Part of a small language model's weights: LayerNorm before each block.
MLP neurons of a small language model. Each row is named by its layer, matrix (up: input weights) and neuron, and shows model dimensions 64-127. Each number is 200 + 30 x the weight over its row's rms, rounded and kept within 0 to 999.
After each neuron's rows, "fires on" lists the tokens most often at its 100 highest values on Wikipedia text that the model never trained on.

L2.up493,242,203,236,179,224,237,206,180,203,213,189,186,185,237,213,223,187,173,208,220,180,228,220,168,221,171,145,232,213,135,253,238,244,195,232,211,138,174,196,176,244,199,229,174,218,193,210,193,192,183,210,198,165,221,187,215,156,214,222,203,209,183,200,191
fires on: "ly", "78", "ism", " not", "ist"

L2.up545,158,172,232,203,277,232,146,119,201,210,177,180,186,199,193,208,232,219,205,210,220,207,156,235,241,176,170,237,278,195,207,217,226,161,241,237,175,172,196,174,207,181,191,209,216,268,161,198,181,107,244,239,234,231,186,170,199,185,184,237,211,271,181,255
fires on: "el", "w", "it", "and", " assist", "ell"

L2.up872,228,287,163,193,182,231,193,230,206,160,164,192,176,225,176,239,162,195,178,226,236,155,210,196,219,215,278,234,207,183,174,200,218,196,248,189,192,213,208,196,214,195,178,177,180,228,206,210,237,186,218,240,170,173,290,191,175,191,181,178,224,214,219,206
fires on: "o", "le", "mo"

L2.up436,180,129,192,230,308,215,212,225,162,229,218,192,176,190,241,212,162,170,198,194,261,206,192,238,207,161,216,193,185,166,209,199,178,195,175,173,176,219,184,183,233,202,204,225,200,245,185,184,158,201,203,233,211,210,182,139,231,162,157,206,213,245,255,177
fires on: " more", "er", "le", "ult", "old"

L2.up913,220,217,183,202,258,180,199,162,245,173,264,207,216,233,185,208,211,221,188,251,201,188,222,233,293,196,210,210,146,238,238,160,190,157,132,227,185,202,158,210,196,134,215,224,177,194,234,188,168,178,177,184,199,158,183,225,131,218,246,173,195,194,213,228
fires on: "'", "us", "’"

L2.up199,186,190,255,202,198,190,187,196,182,214,229,227,210,148,165,121,169,241,213,204,220,224,182,194,178,202,197,184,253,111,170,235,143,197,177,248,246,203,199,254,241,220,191,192,202,224,154,195,263,169,252,208,226,197,173,212,183,228,217,240,198,195,182,220
fires on: " John", "ill", "and", "el", "or"

L2.up87,220,186,140,174,186,196,180,247,165,159,171,186,178,223,209,171,232,225,165,206,177,230,208,170,229,213,165,178,254,220,236,164,207,154,196,244,221,163,142,173,200,232,219,164,196,188,216,195,154,215,204,201,184,154,213,210,182,193,234,163,201,241,201,241
fires on: "ion", "ga", " record", "f", " was", "th"

L2.up475,195,177,204,202,198,230,254,162,176,191,207,184,173,178,228,226,139,225,206,166,214,150,210,170,220,155,193,226,200,199,187,202,213,210,187,226,145,225,181,186,188,179,203,190,179,215,250,205,204,271,226,176,162,208,194,150,175,205,198,229,213,164,225,238
fires on: "ur", " his", "ut", "ver", " three"

L2.up103,212,156,208,240,194,176,217,168,201,196,238,242,193,176,209,190,192,174,226,196,264,244,174,188,256,217,192,211,207,163,210,203,166,208,156,186,210,172,205,178,253,194,184,225,226,151,209,220,170,181,166,231,239,217,214,193,206,227,211,161,174,212,178,278
fires on: " mi", " Ju", " km", "serve", "con", " d"

L2.up308,209,167,181,172,140,162,232,210,200,126,221,218,129,214,231,212,221,231,238,179,165,186,205,154,211,212,190,191,239,205,220,163,226,218,147,246,204,149,202,180,177,212,215,259,184,221,184,100,217,211,212,209,198,242,175,191,223,201,224,191,160,187,197,212
fires on: ".", " organ"

L2.up22,166,123,234,195,159,209,232,213,231,174,193,224,168,240,160,193,193,170,174,151,187,182,172,202,137,156,249,244,234,196,177,219,206,209,231,185,210,223,231,223,215,203,221,207,185,241,194,170,230,196,238,156,176,195,214,221,200,122,198,203,173,154,148,208
fires on: " C", " H", " B"

L2.up477,238,235,266,198,258,206,179,250,210,220,199,191,264,249,270,209,129,208,171,180,221,209,198,220,231,191,197,206,227,181,199,195,227,154,186,204,188,258,227,239,175,202,188,169,191,226,215,168,131,184,210,217,192,215,222,233,171,212,175,170,172,201,164,197
fires on: " =", " |", "ce", " 19", " medal"

L2.up1004,186,251,190,199,223,194,178,190,170,170,269,211,228,160,165,174,194,224,192,148,249,222,190,180,214,202,257,183,223,215,185,217,156,236,176,179,179,206,147,220,229,209,167,251,204,178,189,177,204,166,192,227,156,190,237,209,193,187,220,144,189,163,168,167
fires on: "re", "le", "ro", "ip", "on", "fe"

L2.up617,195,220,188,202,205,199,191,162,227,208,193,105,171,223,237,217,193,212,211,156,223,162,200,181,188,198,166,165,204,238,191,174,172,207,189,168,225,244,211,256,148,226,165,214,218,148,217,198,252,170,200,173,243,160,172,239,162,235,232,208,239,192,264,194
fires on: "ant", " his", " her", "st", "ce", "we"

L2.up700,213,208,176,193,223,164,207,190,211,238,204,164,200,218,218,210,261,173,220,234,159,199,177,224,228,216,244,199,204,245,204,232,180,171,220,195,204,211,228,207,221,169,220,201,191,185,211,200,175,203,247,165,224,175,112,215,234,224,245,217,163,214,160,165
fires on: " 16", " I", " 14", " 15", " no", "us"

L2.up592,183,166,169,152,232,219,177,211,206,204,170,261,202,203,156,238,164,193,136,222,143,200,203,166,170,174,196,225,256,182,205,217,182,197,231,225,186,238,216,226,170,257,164,153,193,221,178,199,205,204,164,160,161,201,219,222,237,166,202,140,194,220,199,223
fires on: "t", "ri", " of", "com"

L2.up564,185,250,172,212,258,188,183,236,170,245,148,189,263,152,213,224,136,174,255,177,188,206,192,178,159,133,196,248,207,194,173,200,196,206,169,213,145,201,147,230,205,193,215,258,177,218,165,182,169,270,207,185,134,215,230,221,226,236,224,288,169,219,154,191
fires on: "p", "ate", "e", "or", "u"

L2.up143,164,190,166,190,181,211,236,231,201,216,200,236,190,190,231,252,211,205,158,231,204,191,229,211,197,172,218,189,167,197,143,183,178,229,144,197,208,208,176,146,200,273,210,216,192,218,178,233,208,153,212,193,220,234,237,187,189,237,226,218,158,210,185,234
fires on: " "

L2.up104,237,172,200,160,206,175,254,167,214,187,192,202,202,227,253,249,197,171,197,229,176,175,195,248,160,166,284,202,183,172,188,163,202,232,222,175,216,194,223,184,219,193,199,223,143,254,198,189,212,160,214,147,245,263,174,240,189,172,213,261,189,231,180,246
fires on: " ", " f", " g", " p"

L2.up973,150,233,196,241,197,246,212,240,171,200,185,266,217,213,205,216,168,240,247,229,204,209,203,234,215,210,193,245,176,203,169,172,206,227,202,160,194,165,153,178,151,176,205,267,203,179,243,232,240,172,171,190,210,221,252,225,234,140,241,226,188,184,229,185
fires on: "e", "t", "br", "ol", "ri", "ti"

L2.up55,162,236,202,191,187,259,210,182,211,165,177,190,190,174,189,207,238,254,156,200,189,156,203,191,203,197,210,163,204,185,174,193,179,207,193,158,198,150,194,197,196,192,207,160,208,228,202,208,142,239,257,174,254,173,210,195,164,189,189,205,162,189,212,190
fires on: "er", "n", " ", "duc", "fe", "il"

L2.up657,215,173,183,225,204,144,176,167,200,192,198,202,215,214,203,185,206,191,264,166,199,174,190,254,223,154,226,156,170,292,202,206,141,242,237,148,213,159,230,213,184,247,242,198,245,175,203,175,224,181,185,214,152,192,214,215,199,287,154,213,224,181,187,206
fires on: " 1", " (", " 2", "if", " first"

L2.up119,220,215,132,225,159,201,216,192,211,214,207,185,173,197,199,186,258,207,197,164,254,198,244,166,184,219,237,108,240,222,239,152,198,166,196,179,230,219,230,221,174,197,195,212,177,256,239,127,218,159,181,218,193,159,199,229,217,177,170,161,166,217,174,239
fires on: "\n", ",", " |", " –"

L2.up601,209,180,192,167,218,196,169,139,223,215,184,212,186,185,230,117,191,238,219,178,171,213,273,179,206,166,181,202,187,165,250,193,181,173,159,256,175,203,204,188,208,190,187,203,242,227,201,206,237,193,203,199,183,187,247,217,234,202,217,204,120,232,185,250
fires on: "O", "h", " City", "ho", " region"

L2.up41,181,217,189,214,231,182,231,204,221,226,222,199,180,206,197,227,272,170,238,245,135,177,205,208,208,197,199,274,166,218,247,191,198,192,212,172,123,209,186,200,203,169,227,204,155,221,210,192,222,230,248,201,235,181,139,203,210,193,272,210,194,173,209,160
fires on: "us", "ine", " sub", " vi", "ing", "com"

L2.up878,198,206,152,205,193,202,171,172,177,146,180,176,168,160,174,177,169,188,258,226,228,193,187,168,174,214,174,256,154,183,220,216,213,199,209,187,203,180,182,213,222,178,186,207,211,215,226,168,188,212,190,140,171,230,228,248,165,227,237,256,155,223,168,180
fires on: "g", "u", " Gu", "ang", "o"

L2.up424,214,266,169,193,205,182,165,157,193,243,225,181,205,198,190,194,166,207,255,230,202,193,200,236,204,232,191,174,215,251,203,150,215,130,247,207,179,190,220,265,186,193,177,222,208,167,204,230,169,186,167,207,166,151,191,232,202,238,188,210,260,219,206,216
fires on: "'", " Re", "Re", "t", " 1", " re"

L2.up995,194,211,208,173,206,184,182,170,203,194,192,205,148,169,202,181,173,260,204,191,211,254,201,121,215,243,249,233,192,160,244,192,206,164,180,163,165,181,134,182,175,202,203,245,168,217,168,127,170,215,187,187,217,208,181,157,211,246,234,219,190,215,206,215
fires on: "u", "ho", "air"

L2.up835,182,176,249,191,240,190,200,232,185,170,267,205,201,180,201,149,218,245,176,185,181,200,231,191,169,169,196,204,190,182,170,162,218,220,164,207,192,186,158,167,159,235,205,174,166,186,191,225,190,157,221,222,237,164,195,141,196,217,239,251,184,232,266,205
fires on: "ro", "f", "9", "8", "ne", "bo"

L2.up248,219,202,222,221,193,170,207,222,205,195,208,175,198,143,165,198,198,161,183,212,223,262,201,176,204,183,224,176,221,135,215,219,175,200,229,220,195,281,248,167,225,172,205,157,148,221,256,185,193,198,179,236,223,163,225,179,211,180,195,202,178,185,203,217
fires on: ","

L2.up201,150,187,151,155,225,194,262,194,243,175,189,172,213,206,202,178,180,204,179,176,174,185,235,202,215,205,239,170,194,180,257,167,157,215,202,148,217,192,191,201,220,197,138,242,197,142,183,172,186,166,143,120,186,218,199,237,220,173,235,178,248,179,193,282
fires on: "in", " the", "'", "ing", " In"

L2.up918,197,186,176,233,208,201,179,197,176,179,199,206,203,220,159,116,209,178,182,222,207,231,226,195,230,186,196,242,169,197,240,193,231,245,140,179,168,258,232,235,260,191,185,239,221,190,255,236,153,175,229,226,169,171,134,209,177,221,198,233,212,198,177,245
fires on: "ed", "ified", "ated", "ult", " First", "fin"

L2.up359,238,204,241,217,188,156,210,208,199,149,217,223,247,209,198,179,175,196,212,147,135,211,171,132,218,170,263,179,125,207,193,188,201,161,217,250,232,176,240,174,199,228,205,246,228,205,205,211,255,204,234,206,194,231,177,198,260,214,176,201,215,240,201,209
fires on: " ch", " —", ");", " ex", " at", "\""

L2.up899,194,225,217,204,231,226,211,198,242,165,190,226,142,198,221,216,246,218,184,188,251,159,216,220,230,194,220,250,257,215,186,190,225,142,236,175,213,226,146,190,152,207,177,207,144,174,198,153,239,203,162,220,182,206,190,188,187,150,208,183,137,182,179,205
fires on: "\n", "te", " the", "s", "po", "on"

L2.up782,173,254,202,186,210,254,232,182,224,237,180,234,252,198,226,212,196,236,183,190,212,132,285,220,179,171,181,190,158,148,235,226,215,195,192,141,186,213,208,186,167,209,164,177,232,168,221,248,167,165,203,139,192,217,239,125,250,193,204,223,186,167,146,196
fires on: " 19", " ", "Career", "er"

L2.up447,167,206,202,215,179,189,218,202,194,173,166,150,158,216,228,192,250,174,231,198,179,222,209,209,142,197,203,206,119,184,190,209,210,144,210,203,194,213,217,223,148,246,234,194,220,188,216,153,202,173,227,221,184,193,222,208,167,215,206,264,156,245,193,221
fires on: " 2024", " 2019", "5", "ner", " 2012"

L2.up288,168,204,182,161,181,246,168,215,209,187,209,248,259,189,189,236,244,153,244,230,194,217,165,198,186,179,181,155,201,243,188,223,180,153,185,232,121,254,189,163,215,207,191,169,215,254,217,170,249,259,191,186,93,156,272,213,222,176,154,199,201,194,180,213
fires on: " of", ":", " it", "ate", "t", "ography"

L2.up352,176,242,243,230,162,219,250,156,146,149,218,183,210,199,187,202,174,182,120,188,181,169,253,204,211,222,225,204,226,208,194,146,215,167,191,223,220,186,179,210,214,200,186,204,174,220,167,227,200,157,219,207,162,241,234,226,210,211,193,219,188,154,222,206
fires on: "mo", "mp", "cur", "it", "ci", " comp"